python train.py --n_head=3 --norm_eps=1e-05 --rope_fraction=1.0 --qk_norm=false --attn_scale=0.125 --init_std_down=0.0 --beta1=0.95 --schedule="wsd" --decay_shape="linear"
MLP neurons of a small language model. Each row is named by its layer, matrix (gate and up: input weights) and neuron, and shows model dimensions 0-191. Each number is 500 + 40 x the weight over its row's rms, rounded and kept within 0 to 999. Numbers have three digits each. A neuron's up and down rows have the sign that makes its largest values positive.
After each neuron's rows, "fires on" lists the tokens most often at its 100 highest values on Wikipedia text that the model never trained on.

L4.gate224:567553484524523463546521577441543493486516549472508476473515530510526514531519462468498489501463521479515454557583456532506447525544527458479540506432496494475520549510442534508450455505480449481451489481556522494481542465541475520488503528583516475548438501522475529535544499503524436573442476491494513455498469474458451541499505606509592454474518488439432479453474474551481460455542511489487483507547451464544553499479514449433484519479527523527505466468561560492447481528486545551554390516556613533480481434423485449478618496466543521470410442497531540496491511521457497544
L4.up224:586546495480534478472462470438473485411509539529447459540446436559565467483547539501453504496416509517476512554510511479431546464528571472515489516453454502416433522434451524512489500522392506509467473482521482550473520539535489450430505516569477466505459490562496483498466499514529407439481495486528510483544554475487466470605493488475538449483472461550449482513486423565471484556572546484467494465542516479504518533473586515535456514515547584434523485494516516512487525487494522540552433529505452599496463545498461493527536558550506517517534475586478479519495555499465478524
fires on: "p", "t", "ain", "ch"

L4.gate261:486446532469504449528422455511498526514515446551502478483493479502462491559489504511460505520477500477427489567468440477507501434502496457543434554554571436486472566565508536540479514522486486508514490486549482473542478478443529553511543492477534495566531417441433514514586568503503462499471484497499421492548610488471492527454536488465480493492468531447487471499558543421469491384571490508499469555492487468500534484522510500489415444529563506521517468486491504446501544530558466505583496530561435511484496510521502561518470512522510505526576462499416423490504473611589499463
L4.up261:401501482519451495500537574532432486498437495479508574467523494525494500500462505528515504569465483441485536455460482476501499456524406504566517563477424533494469519490494523456485475485509516474457514522500479458535465550461523510398596476455577486519554518451497482472571541497490464525536438508513542495513523542576472541457528484450528517468593460533426437575456515588539473523511520572539463530507498550598484486521599584489464456584499471496500548480519504486428494462464511417504481476561452500541511529557541451470525540520519514514520488555480523532480501511507499473
fires on: "re", "ard", "ran", "n", "t", "b"

L4.gate153:478476462539534538447496490473479498484411530543540495524496568513536501421497526518494451475507463536470450501491537480479472473486452491565506497480538437504541440493544452541545453548531507552430526497524483469534555482576506534556514439522469553498511578438593484465486454382545504535476456517525562485508500469509537579457478507468464500501557526540474454555510461451495547434536548473553491549436466493489454497490470471518524468531454506458445485458533541561428474532489495550496543583463532521467545473451508384534552480527508480471552524477548463469437500474592453540
L4.up153:601502471534469488510385483565508495477521436473402477515503528494471483511485513548411481502486504528451540578539494467447496486491484500530476536400436563476518521484441518527517530425527494555539555503468504446465552417544528530536550469407467449573560533388483475493499495477527506485521566510499500488457494464476470522491558552467445524570496499554507541411477566507542536495532451525441491556551521527506502494511538550558468541511616530457474474515498510426480501504500525511435494514508556500581521531456437486477499487538493487526477485490500454487491474464472501473
fires on: " ch", " Ch", "h"

L5.gate247:571543485515503447511464535506575477495494470500514456517479520456458452466503493607514465497430538493477470439480470466522539494538510505501564487496488541492422454461489495484543482463495470503461485481526527512498510423506537520542470606507456532558493475511496552479543488485505491493437502520455386461527476538527519523513485614540522491535466502514472398546490539583439513534497547550486515507490487417544455478516467385480550441494463530500415506514605496555459501538526529522522482497588484534520558471510456497537531490485591549438484486470499525518476557554505430555
L5.up247:495598487503469456521480513568554548447531512528459424498545558546472506464506461542540489503448491451522566429491484499535494443562498552462461525531436485439455503531441526502527524515521426458485514495449466460466533490519494545488509431546571586510483479550476508534540459477517468463485457554456480501529471476459504488591531497528483518502439390504563521587478506580511466539544536486467498488482439469572527469568463435449537487467491503552418519504525523498473503509533462458517586436605551425475535513534502439511515466501465564496522471483507542487497534456515516492
fires on: "i", "p", "b", "f", "g"

L4.gate233:439420507533521457524509420471500564526492484522439546501497509506502560538550545535480474513448531439510434491464437533552482506544492518536509427532480425530466526433529418451506555443476502505467509471543527489530493547429541521488558469514482519575506446500509490563460508496470460486506510495505504424466476491494518416525504532448492469555458487476460501502526523423367511506481502564454445580497426481562530473522510475522461530527550576458502538501506590458405519552490492564539552479491522477476490550555543534509480549490522542465499511477497470598523483481508487582
L4.up233:423499473521503506594490504501556454481566486489451542557454452483431458522544512525535502541487502464485512426493497509498461455471452472552515485525521498526509576525479556482489513433508520490543550423475491465459567506581507476528482443497459469482482536494476539462493533539450478506446440499480579470561528527459539508523520506438434521498498508451556600529489574565505497488548444545481545501596472513507388488509495486515440519464511485501495507606558546429496510518449491481499510563530450479491568503484382513563415504492564493468488471457510532503544497477461466461
fires on: "as", "is", "p", "ant", "en", "t"

L5.gate25:521533549494557501566419467500522441490533489537551556437469490499533492503478450484553514445570520450533507524494474512560445563483504512524515543499501435537562524550542455542522452445480495453445535533495555530455458509554541499516512504512479449477456541493520489445508549467427430527501510452470477478455541541480509511526491470519443501446553526482511455401501555537574471556519505521578458479429450421451485442505506486473489486536561499534439550485508520502582475449462540599555531512472467502472461487488443569500464540529516498477444446525547552404457535501544554545
L5.up25:517482485509489535505467512476500472532522533580518568519466456511563532461564473418583482429488466483508509485522472442541433506528492478501435511455521518466552487543491508583533452513545483452478523496516516411477560500512522546481450563527539533466424563524557497465517570519460454552547501459535485431511503509491433516488453466407525492507509475476539503464501473529496479529478500491558447513468474450425555523462429509513474489525508420528509500515505482518550488428484504638534514452494491571453474462501505503453523485608428501465441510501534506507414458556547556552
fires on: "os", "k", "n", "t", "e"

L4.gate235:496502551489481496497478515499472536455442472458476491539468493455492560566532494506472510483476540574501520542435434572523491487496539506476489487483431575486449490493502407464488537565479471540510509421517514563574468535535520471445447515541465531502491448460539459496457515528493496544500525512519508499568463516492591523521522546530470412486483508435515556514455570488477488483554487560496480565517483542500545547496563486448451556474530525441527442556490526448488465531540470444451460468470605479472458449500494492426527533433453457496578516501510381577452564501471500553
L4.up235:529464489534522554516457496500486539447513502424518492498512498469520451470500534525535515450438534482524560536458463440479534506477515510539550482488449535518491518498469396523511461468527479523539507463522514520519467444543435526449517587447500504487572483484494520511529475486450561440565501505512514571492502540443527507501584511552466438583442492520467576506586589583447494543507456490438526491584515482532514463471488455498504542435519444519478476502488498489501516450479587555488478472451563474616490502450538444463412501439471537433528509528438532502432501483481523563
fires on: "res", "h", "on", "s", "w", "th"

L4.gate295:471461485490449478538509527444507507466501455550506461504535482510563541451537534497501462502474536525543472513531497484534497475464575470488514569575493543458558538499548517539545528401559537504506487492512569536501479446522360478523486501536584489507497461501488520488528488481437487488508477471484502476483557498585621528558480406496507403563499508406525464519490542459592499501477512451456455491497478424449498513508517566498529505478533500406472518527494507504528504511479486528568480558489465478502501514463542449513541577505479488428483518466468504393508463560493479417
L4.up295:441480523528500440542448547500489558546542536457487455432538499483528459507529531485511494456497460451504509501523520484538486456502502492499462518553532497512497542454443515553457483433546506550480512526501457385537399553513452492457440473433454489451468485538522590562489431550582518492474511584495439390529524478507517524530459459512535530531509449459517519445493547511530524428546489458531508533499522477367527570492449525574517460508488505590546445514431497502524519516520529565529493443578502542449507518487565524521464480544490509482489515507496480481457456516478482563
fires on: "ent", " I", "in", "ated", " B"

L5.gate61:503513525559536529556508533514494438503481434455425515490554504553394565574529529460488514476540418459490465479546470431536473481466473537393551508534545545552532482457552458495525509483501487568532475481543475450467439541465500452440423540517528470523509475550436543490475479494480497571440529476412519533502494587497490474485482489508435447564491512516512482449548453488488496515549483543474496497513523419540528557578508556494500499470498484527549579512492515560521503457517440501496497472566501437566486525543510550543452441462473484544495440508504516447521550515542414530
L5.up61:498460519441439492542533497536466420538516481549560496476497478444441528461607513512418485483470482465512520458572460525538583524467484444518428505531527500590541474481470496491483526528495451506470565454476510461531544482539551587531491540559551520573498509435496530444491503530483444502453484454511496458534449511521502447547443495452475455464494564523516508435489544471475469441484432466576495533513464431463544476514483546514536518493472585462483471566450522532551472462551474575452505534480455488518471480491476587466442422587509458503493484498540541518488539510533554516
fires on: "av", "n", "om", "re", "e", "os"

L4.gate504:533456481483535511504491518551516488474485503510449479421447475561518513540557586528434491509482470568479405464496441454534479478482555483495503529542490541485511530518522444486557426536533508479446467481451571461508426434499455403431492484530545483529458444409545477521524547492403527543479477475392536531488488563523532476467486611490412486555485562531550481461545509508479559518573499511417525459483541423482502524514457452511458490488541534550464478565585547493448484486536511516490491473482509520508471509483530550550451515477521484516536475498520505486497553484524453499
L4.up504:538486481493488529458479516490528473578471500476428513459479529482532548545553543512419531545537496535453456477604486519514517462535532436532474509470503557466461524508513438417479541564587550517507474447445508521502550497480481448402508488497551485445461486415546430549510475523443551529553473534400497555472484560461506495442572536498469458550474533513494505467535483546520554507570551522489539499502537445504445468543524518452498476442452494580456505531555492452500474465482477436477474458536524447459552524497424515553447505457498507519466478514412521505576495487548517476
fires on: " b", "b"

L5.gate238:523494438521487515525488485500529396542442454503463519440507499514537542500542496448531472501548553552511536449529466497463509434538544517567554577471517507483493518480488484584500465474489487499542528441480544547400473447521493474581474596533464524525534500517515485448562521490427520500496504502547418517511530508554508536549529482566460419449518482463515492471466505514451534510514444549514498498457468423465546502464458479427463488596477499476496519547498542520574481500490525531558511528526505460471514482474535418538587415430528435452436428507522462504495478507416515545
L5.up238:426441477566512523545521505478506481504494433549447547477464545578544521530513556513571476489509524587543517575501499483496525464516517437445479520470473462542419493476538483572488513467517521490536527465454467505513517509564447476578497585543463482465488506533463490502422538489464484493491523468545517505451517500533532541493484545503549447427551481531505564463453452485423480564493488547511533493496477438411423469513487518424568539556545507456482494507568511618531489449471456539496462499544549452454453466509598446550517480460514500479509452422498471499491478509453533515
fires on: "t", "ent", "ct", "en", "iv"

L4.gate424:465551499482510489464516528496554550464508491482474523488566546492567606458495481502463465431531493488532451529547532467574488456513532531564566499485638516529437456506478531480562487535512504478428545496516485512465522457534550486517506513495501534571547515471489446509495444458502425508464508559506508473473456587512482529433519513519519515430533498509536424427472484547530492507523540569437485492509511501438485491574456556506503391514511535515404513453429564528463425483528505519463495484543533436514517503479495506500546438429468479495475460482511446505449475571586498498
L4.up424:548493543442440547503521500464504477446457557499539529562516534519552538476489557466483513522560547490502501497468580517544539514487553428480522494510533498492509446496470518490497416562478482527458449493435563506493566500515462556502439525485468531493520523509425474489499489508448541457464533440497560425607490494438531473442522498498442414535479567511507472522416500502565433393537534558476497424506532521498537505488571513486508520536465563531485525507469514480489538446529494482485582476423466454441492502496465516482521402467535504476553492558448449450436566537477509507
fires on: "x", "s", "h", "-"

L5.gate350:507503452526494548510488454512543531427504482548518559575527526452476504445440495533435480539480477514447479491469487494479441473501498492555521581514536491483507466497518500545515544498433424453473465535456493573556501474436480455565516502535529428529482482475432580544576495511563450481535490499488456464616489488503560548484479564598496509535473474469452462489494594506545528502483495565504531518529451480513438506466550449488519481537521510515461475500547545482434503536486521438555408474521484481441543513527504511524498485482469483468486459533437570439451552605541522573
L5.up350:495533503522506447532523606563447506429442407434512407558467472501461506496544500509464494506531423455480556484428468554544447498512517485516601532466567521458495424449478516504502505470440538467494512509503502469569532450457487503482521496495554498532531517559571542437546492574555545465585476484500536553510523545495496518469516514450550461522466527544495438507409474525561444546474494491542513469541518540553480462513523425556438492464560558494481527585548525498476453492547457472527473548489468466537455495512454430503459525502511538548441531536510482502503448508503516487
fires on: "un", "n", "p", "f", "-"

L4.gate26:497486516537489465540517438518581578458512467552487432524504503487556497481513512547483485578531480592421473467487456494512543522518571542465477514570509481462552566515514501481511475541556496453444512485560485506524516479489561433504496527476495446528510585440545449459483466538379506535497495517471511475555483561565565491457506590509461494535465546500554537525529553447464492518527480593398501495529492448453450469539460464595476457544502528446474488507491504491435483487517526466438494501484497467537496476541464469521541513536477480470526439468502482418492509558585447466
L4.up26:494481493443510524475472483493496553503438535522452464467497425480479514500500532545528505497521518459533471510558474459452522481423551491531501529420455498496397559490480543507459493488468512489547561506446501465489522497517535510413532556477448521468517548527573545490519572469553465499553509561508586389517452553485467475417548534491550516544530428410561501572520540558582468471470543528483532493413474522559493457414479546503436519510389491488484456471571519484502529471489510492538441542528481446522492511483495461538501509495511558486521516461519459519523469438552497540
fires on: " B", " b", " ", "B", "b"

L5.gate472:536494523476477568522504518507499559531523522460458542526470532456444545494538543441491460496558421484483474395444442478448508459476551544476493477499484554491527532479488432520479523486487463574457498550590439445478545487526547436486498543476596480515493425538480534464507495505447409456502503481548526440463509544583416522438467524442522491480479482472457550428500553536485455491435477500523501471527501518535510492495487500510541447472550478469555493545599549537496548498504440535529474405474541565490498530490515459443493510537516526472558538453608525501524540541483530515
L5.up472:512574519505464524478517500493529494528560512406537530499448583587462473531446471532480529522529545494484476437461515431515493543403490514486503480435555463506507450492428532554480482568493485487397553470413503522540447608527544518438539467456504428524506486507502479483522513487527433461482480512501567503452517531548452588501546482509533518470478451486478550411538491517608488488521477502429505496468499496437513521458475528504577481489534468460533472482482508507492496532500523523604537511453579576483533470516537518468548528500470538503441479470479476413509447517520483492
fires on: "ed", "op", "r", "im", "n", "ud"

L5.gate490:507487478478546536512514555455521573499487517520384516528501511483474501489509500471487491450432506510527536516471464509536452442460527540510559462513544530503508454502509500548486533484521566526497512453520520482484590440508444490491460458614550535526585427509485494431531534497442459532546496487576532453592520495549596458524494516458476467514448537537547517453533502532467534479486463452474421520480468450453464488459505471551456446603563472494492459583548505429470488516492525521534539530486433434571541510509533525490460550453472523420508532467469470520453549473445548497
L5.up490:491531492536477503507528450422470504413531544477478554461462477548508444492475536536538555421444468443472494449462461460499564503509561495487552512511540503587398464530449499479502478449476493492411513462478517518507512517501497506517470526460459505529438480536471494530495522519521475429575515463552484471490515566555476526552520568559590520546425456428499508475499466508529497464528527514514499483554501419406455526549499468466547514483518441497514488549519497505596446494583500513595476441532494518508463550572487418520544462514552526454527445524440542458476516544496483490
fires on: "art", "an", "n", "iv", "r", "t"

L4.gate169:522550547465454558507497515486449539396538498509530528536539447459526621439506458529449538422497494489500479482510493483440506533510474537502438476587542454546555513501556419469527511469500554455458505501617514468462505572488498515422438523562493530465567509482513494514556432432444455476486487543460485516459510561516464488519490508470482516569493484428485534575505480539561537469477491476459476535491474476556477604512495467542486571480490452475510470537562502538496558530509471489488576439436528470488512521476525497531541540523509571462484510504529497459518443464569461526
L4.up169:430483476508530563494526430513470470468510417542473497526484485535434473555482485544619531485524537435541447406515498515540483499576473547492465496442530544455575432505549470495498490507494544543435573533448479598451471488522518490517499453567443494475445523476536513500483526483447527543529532474530503508509503483488498541526508537521488568528453426484557581472564493444439465494492511485525530539592504432525479461453497484549479479527547531418544519513481504538483475502501470470558513471472492487491523547510494500547481484499519526513530492395480487448525553433475415393
fires on: "t", "ed", "p", "d"

L5.gate71:452495464542444452542425594467536543528516508548547500466495503490559505541481541464471513552498501532536530436554552482462529482569465487498479482459466508423537507505510550480480538547479449487596563477534462460523502545441548455503511523518540481559457433528585483585507474460454477406529457478473472489473493539511511504558450533458553485492531505453490440489481460469452465497449529520429496476586523532490491490540518454523453548462498585421484479534510576515503409557525513449540521519556516434493517494521473535542520570452563509512445528480519434483470481421472521512
L5.up71:481521470496527465529509478444520459525533506531574488459492458462509474545523507492416510591476522490497495424446479493464550508511428552556523433463524467494590504476489566470511482494530547449515563517508561555485471496485482541526571568573460519524485540482547567437439471492572485478491508457502478485494434572509495502397400567515462488538434503493509497484454465576517512539450520516498478424514467489445491594528520465442440517413518492496447491476529482517538457519453536509518549589518497482517512494425484451560509490551517556503504501528453431482567534505476540502
fires on: "ly", "is", "if", "p", "2"

L4.gate4:480548482488555434545490482455542500580489486527489486411507484486432493525523492456453490478548503552499501436532465453502509576513542471560468503479519570547600507570525519505480507428484481557469525467537581476483434456512469469476434495530532508446498431563585538492501524442504487531547539525489513439484459562524518522483469526532440527535570443436540480516487492447547445459498493498488528493495483423553494534483476485462463553497572514543542526525501513468450485540475428502523515464412455485541413484407550505527538465410448545559573492479483518464510454481507496518
L4.up4:477564537497532532547488499551535486525486529532546421444495481457496396479506523488483514460538395486477501514438512575512521475532498474474449533455479536561521509565448588466476478480494521431458470524493574425540485496519512494548460536502506504422508469499530497469488412491554505508516513558540458442482497477469460537505465513527526511457469506469514504464452440496549515458484560552492517443513500484474531551580535537504506503456477575517541394531523482552417455509456501498429485445495516446527440479488491486518441496479531559605543491513635467535508517559508519543
fires on: "\n", "ial", " A", " ("

L4.gate35:500517486516499530530496499476447461487478467493430549543464534555453478423493463491432425469490521508464548498544548511535526471496478484570486561553496499506492554446495514501436459443479543463482541438520486529420529448507437519462542608511427489521516579468521513487555465513505486476428497550517518396478545448510463543551518503507486511470589534475549499485498534519535481436595444499504510574424501473499518540553486503537517518474459504438491445515578555558444507512492535546537452483440551521529514494431452463587518468515569479504485432480497460515459519443564529520
L4.up35:491430401552504601542482471467435526511457504395515604553487546484512496455528446476504489437520469425532524531484518528485561475422450522511519456402497506501479452452423572513455503454467462527540565506478508560428477470528455524505549621542447508529512553509461449489488505492496495533491495563475547468448481445507477514592535484484515497457499536526489509495525467521551554497517460472561519529544519457498554579482502493487524558456491505510504415513522545500475507543487478487482450569478509518572573543516482498520527510511462485503511473498459421459510518475486489427
fires on: " Ch"

L5.gate489:508447538536526437586466453526532483484522471600523509426518518507543506510561506484417481517448471438485509492495530483562450465523481524525480453463410515506536524487456529519533495450503521477502487428563484439542512468505491489452472539475493514543540517445511543455486465453525528524493519494461455477478488502508568586535553478531495441561559534479506502473476482536549510562494417459406452546490506520469482493597516527504445447435506538415447500521491552525489451498492438553486433543458561509551506475442493450439520476551505450491469552446523535465559507560588561508
L5.up489:557404487542522471553501468493512570551537492584484464515517490473526531503557503493525472557492462466508504503475596483548480518533490526531393436477493535448452541465479564491519515474506519548508489478458494473606452535500432520457555462509454485462508497526442532475451486522496577506478502510443462522545508460486552481435526446510560518480517481539483562528500468570507511540491519492463470587532513595476525488451533582472409512458525406474463495565515516506441473518497482510495434506556558537449492466524504481462477455557474488491376530486437458497548479514493552468
fires on: "ent", "or", "in", "u", "er", "it"

L4.gate131:490521490491537483566537456529496476449470450448522556369557443461465521591476515425470527539466555486501543522499495490470549491482528501467474503492483461491510499516536608504470480522458508382507580496536522559498505539555484504505503476421498503493595450460563560429505489431465403584544504541499580496507455498553489468453474482521518484461534543524547466519528484480574516413503500510445522469469488491544500451513527499456513530529505500483542490442457555443470442505493534505507568474436497494514415488485535517528506458461458536538506492564565489478520458488455518549
L4.up131:584473466505515451541561507504497510529510493537474456456503476486574507526495437481504479492406508469525476483493496478469475409437448466496507541473472564468525505463470533441499493555566504478595548461436448507480533394511572421522489508505472515473563414420544561474510501532524417545512568474502469560513552513454514526529525489525568486518493479518510487491449495521560490503528562505451544422470506469454446499581506474519493420467514502512460501517526521562479506551468454535503542454520479568532499484499466565509474521543521503444546513504554500560494476579489510624
fires on: "=", " is", "\n", " was", " (", ","

L5.gate392:504503522463494549531507522539496498475446557533427484520466465551475584498497542581499495524542545498557505486502525494571492523424579514502515499500423517542546475440461483522489482493505569432453560518539459511435464474525493479455410484518527471509495427467530447430470541455491492493483511530526533505547435497543487450526381536510484423565491524551473551444467448568510478545501509484470491444574504440427561542519457449466505434479555529477502487479571466439493481559513590487540529513489571467537512485466480558524493520479475486492484521487559448492470585493448477552
L5.up392:493516540506507482500474541518519448578451560550509491507552495460503483503497492540557464520491507398489479435484469516461453514476538545566554539409494492549533432500463437509530482519486495572534573511504507438460428507470514506561447575530534514453495573462478451445534462458449453458486510504517527452600488423488507494552521458524521432428538531498460472500482572495389517522414522457571502485447506456572554522486452512428470507516520521510508455504482508452478521495516521504477495530475480496543592489484508483502539509481486407474504494496572496562432474541565521551
fires on: "in", "ur", "on", "oc", "m", "ot"

L5.gate110:487560557501462522509452523465571514455606512467469489512503465458456497509486505496493525485540575534462508513543550449595460544481574515522458465533515430542529473498482487514482552461472470537456529489459537499502556515570470501472582553512444452483509418560532476452486532485514510532489514440535574464504545517535454467484560486455424456533522514511505488509516474534544449481537479513504523472574469438549443517445495557461498484488596458531470433483606578443471480496473469540475499455465516561477456415439503547517569540521465503528481447463548480466464486417510504500
L5.up110:461511544434504437462446603499534497442538565555508522516480439510528530467523448486438483499512546472532453451542530427463461468449569489527459511516505449442528469527448521523490534516497488495552536470482514486544571490554559556485550525556596543514437440494511494441496436373485457463489515442493515515578409480519531424564492565489479451523500510487509471460516491556490458527534526522483510438513492447463476497483421543558502460443530483499485505475528529470519522519509535498500520502515516558447507485535450523499560491620443496535487440505586505501446496461522498496
fires on: "os", "is", "ain", "it", "t", "ov"

L4.gate268:433597505574501517493524498561497388465520473530513454439517525458484465493517474589513457524536524494544540514440486511519534525487403522593530472479447531562493511514492448519479433493512488505493544555490488521410431506501529486486509465509479515493404514442484445548519536520524454489476581541492453514418548543554526456534521534578510494507512494458525483444496514504578519538504573571454497472495477522488481431521447507456512480440527629457465560544529505442478538503471448480460494486517450471481490493525603504446517445493493444555525507526454507491516521460510521501
L4.up268:509462520560488532525437511549514511490516554517551481410460483459555473508526508500502549392416495515516519507547506449448446463528513492577487478414577517506498541508514588514494532458491419522543471503480511484529477467503558496537533472478390542542553555507459464510500510583480509475518471524506413513484541503498505533427464504454526599473496538514476515545494530519479514477532479525440487414512457492529410487402529549563464512575433509507445495479485534542556490562552503474504500534495488485506446496481477522531439560526449447493445451532511543525498447455433505468
fires on: "en", "ent", "ic", "an", "as", "l"

L5.gate100:579526463500590458547502576576491482510530505478526543470543489483507484502415481562477527472441544502483450478507469515499515545431520547556512580505556504503479472407545442528514459505505508517513543527484523516459496498537451457470468581440435500552521506521489466407529533408495494481474505431490482473591580471539534490473493545540462438551501504486539428554435599566455574507502445501512512496513510454456572539478497436469460484586482469515465575538551515499472520465521558463492503503484519490481478469480455528501521475465494522467496404542541527519463505440470496505
L5.up100:521510493490531494499492505484418493637484510460484524555458505540453494528492482515464538504437475492507506527542527445447512512488542528503451534458546473477452464466535500518485510450514532486514485534434529457454525566478473431446555488508472545504532533566532504501421591493484515474470475491479554532502470484483549485553503538476460440485536497464576466498435514616513531503505491472450550447507530382488520435507464455515547563469439449521487545490498498494559492513475539465498576546439547461461548476516498443490580451448444534545496443522435558451535551563574461486
fires on: "en", "us", "i", "as", " to", " p"

L5.gate87:416524547428561512471498484534480494504469531560507474416524482487507500554493496540566500560529478488538472520548467513555469473421536514550549540537423548456424443525480475497499545502537496521410457523505522454518418547467493474482432516519439517469489458503521479479462552528529479509466500587494535514572458501505473536512522485473443351523508563472482482443479553572519476492556573480497410467491468486549481526508501449516459393511526492467485508491469497523504500499546554553478497484487577452516562437533459556507551537476535522482510468544557487508452511473559502559
L5.up87:479511528491556524511493504497481484535457522561519466477525463471496455523534487493495472586542504520487517575472518548521504509451539572549470548519538436471421499496507471476463482417514547516462541613490503514512495525509503467499438564491538508522443484523480461538497516504509493467449476548460490567524443466603526504423535505525542440515498545527438447486432537540554499540428507527514513452486487556461460496511501397567430434477495411457459479510473462506358491489470528499558431480561550452500593472509476457475534548519530521501511492551543489499505460493542557540
fires on: "in", "on", "oc", "her"

L5.gate215:531490490584493501493598479544495486467518519475550495408510505527483510432529547505508514480486493472483468466594402520453519504524488558501550605531471491503461550464521412504585418502573479451478544562458495486508469442524492463468511472535494437548524547501508464518495529437509541487491482485493479521517556506536461522529474585496509473547440472544515487506485487524440504528529529542524472536521505541468499513518466379539459477565512467510415530512472480489487462523523607527510495396540585433508529527453454407496569459510502484470490510524436503540455512491502475520
L5.up215:440500544456538466491436580541487494527457508569481430508502534592510454494569474549500483534514596496451480490551483477528516500443488584454517496447466442595498538459454547504453404520505493442435508531528466422493505466538516534522474498518580496520510520570434531448490533546484430521491514596519480465490454501494549535417492484524545486480498566472539511494449469553509590471505436558460523502487548509485491490491477540577479531526604565471462489437474471513488486531485548518471546504437515509505509460506498499471521454430499559506473490424540481509480478479538490460
fires on: "ed", "an", "i", "id", "en", "u"

L5.gate67:504477453488554471554524561461483446531500481551507494472484478530497505453482571513360487522455526530510454502499509505528542489465487554464486541474477490476514491543537486485559491508477486427553582474533517475501417478499521471460459554527440528508449454536608540554522490479457540472470533562489549519484483502501544522487485546512466536512449498490549544445489427501557595486516457509527464527506483545449573543548549418577468503426499509434504488475576494558506413477536538516491498532434504514507537492437517438463516448458475475528527439506444442549500589428474536491
L5.up67:481431451509493490487499438457562548526528503537480475439592491518495443394480559466568548572444522519550445536436466505491494526557446553469459503552494519452475511511513536495497491499592460491564515549481505527490465478537475526552523548457472472495441542402487571475517458457508492516585521542522470489508485512474576535514531545467499537497466479502471567553491533500491537518526382537496440594506484475505473492455491465504434479482553425467519435510556480546537502441514499406491478559486488516491511494517518425502521512496476586579518519458496534483530509511425512498
fires on: "it", "p", "if", "b", "ol", "e"

L5.gate335:478452513599508437549472508468541563487477473494497489498505489405550509569440506518482476494552546463450502567538492569525593501532475495507495464503469428531536555437449455547530501548494430543490552508516531551464483497471529472427509580477561491495450484498511522481503445478412567484468515500507435460632550523517532511501421473508464425515475500441510509499456549498389496521542484554514448524507442509550500481472475516510438428528547510520500507474461494520540531552500500523492459412552482507445523566460470450491531581494520462517517477500504433534525532503473479520
L5.up335:537502519477540546422555466455537448431507561563535526448530457517560505484477496484485458543500489462452524520459504451483463465513502433550530523456468460554485522480461524517526530516501450467450471517532472442456559453555576615412497488474526492525445561501509494457549496545538350474480476494472585525545497455573440515523480501500507501495495502498482557512455508542561462578498490506492465476499453408524567555536532559478497434444544498502478534457471496454548527424492554483520446426473498499498530509504457519499534510487535482554558542547511479514459522512487543569
fires on: "t", "at", "n", " St", "ad", "k"

L4.gate324:568482514530516479483503482508497540452540474562456559521518480491488522593471530462472576543516561455464453467482530558519513468483473593436580582528500426541453488457561474499476560451517540592438518571550498508529515517505520478503508488511463500534492528466501541493470495521504504510502483532410499459535500477499521525464503480484445477516535506560424479580483565510513482519524485531496471486502435532523460375469528492596474543538562540486481436469593518440450457498454435507509507439544532499494538435440478480510462597481477500525500474456461521445499538566463489475
L4.up324:549531492465508523412524517490446477554519493499522417534437459527466514462466468542567528486546477445497472429583491489451475440507529590504556494446561485441478485602478497459543483561538491567458460474517508467485503485527454516515501537570504455486512476491521493516532467473466527462419583514467491505484501501481633494511532495545503494526469528499508489515508478464547495552489512432481499431586506513536507505524437502606493496432520455510553491546506486469448524541542549517440551498551455515502502498462466466598504454494517499545387507475456457475508551497500518414
fires on: "t", "ir", "it", "al", "w"

L4.gate162:531519506578496495489474531501535499391482432467492499441476520543500502468506518481523526411487481543502494497451426499497530496475509501462542522533514479560539506401562384507482460517578491484426434481521531490484513538497496491510411516546539528470486539453532426469524551472482453563501490544570523518503526532450518470445502583492494516490478483508448524493491502554468526526571532452538420598564531519472507532440499475456528493538527473492515470482591529459484490454481505494448516512455516464472515509492556544565527611463476492471536513622529490479464555456433483535
L4.up162:453418544484494496508501463464432500511491498517560480499516422551474500565442473516466483419480517475555511477473520552579515469525517514491509552474504542459480424465527501494501468448434529503508461503482535549488456478440487498474534502500616503491495448502510588449505460444487547485492467507503571562492413463496488525491578517457526442540449482498474469471520564516532517478485548583460482500527543468518566584519577527474499534407625523472523505523583533443488523531487462532428390512460523527510515513577490560497519470490476482501506487450560531464494517524499445514
fires on: "s", "ain", "h", "se", "n"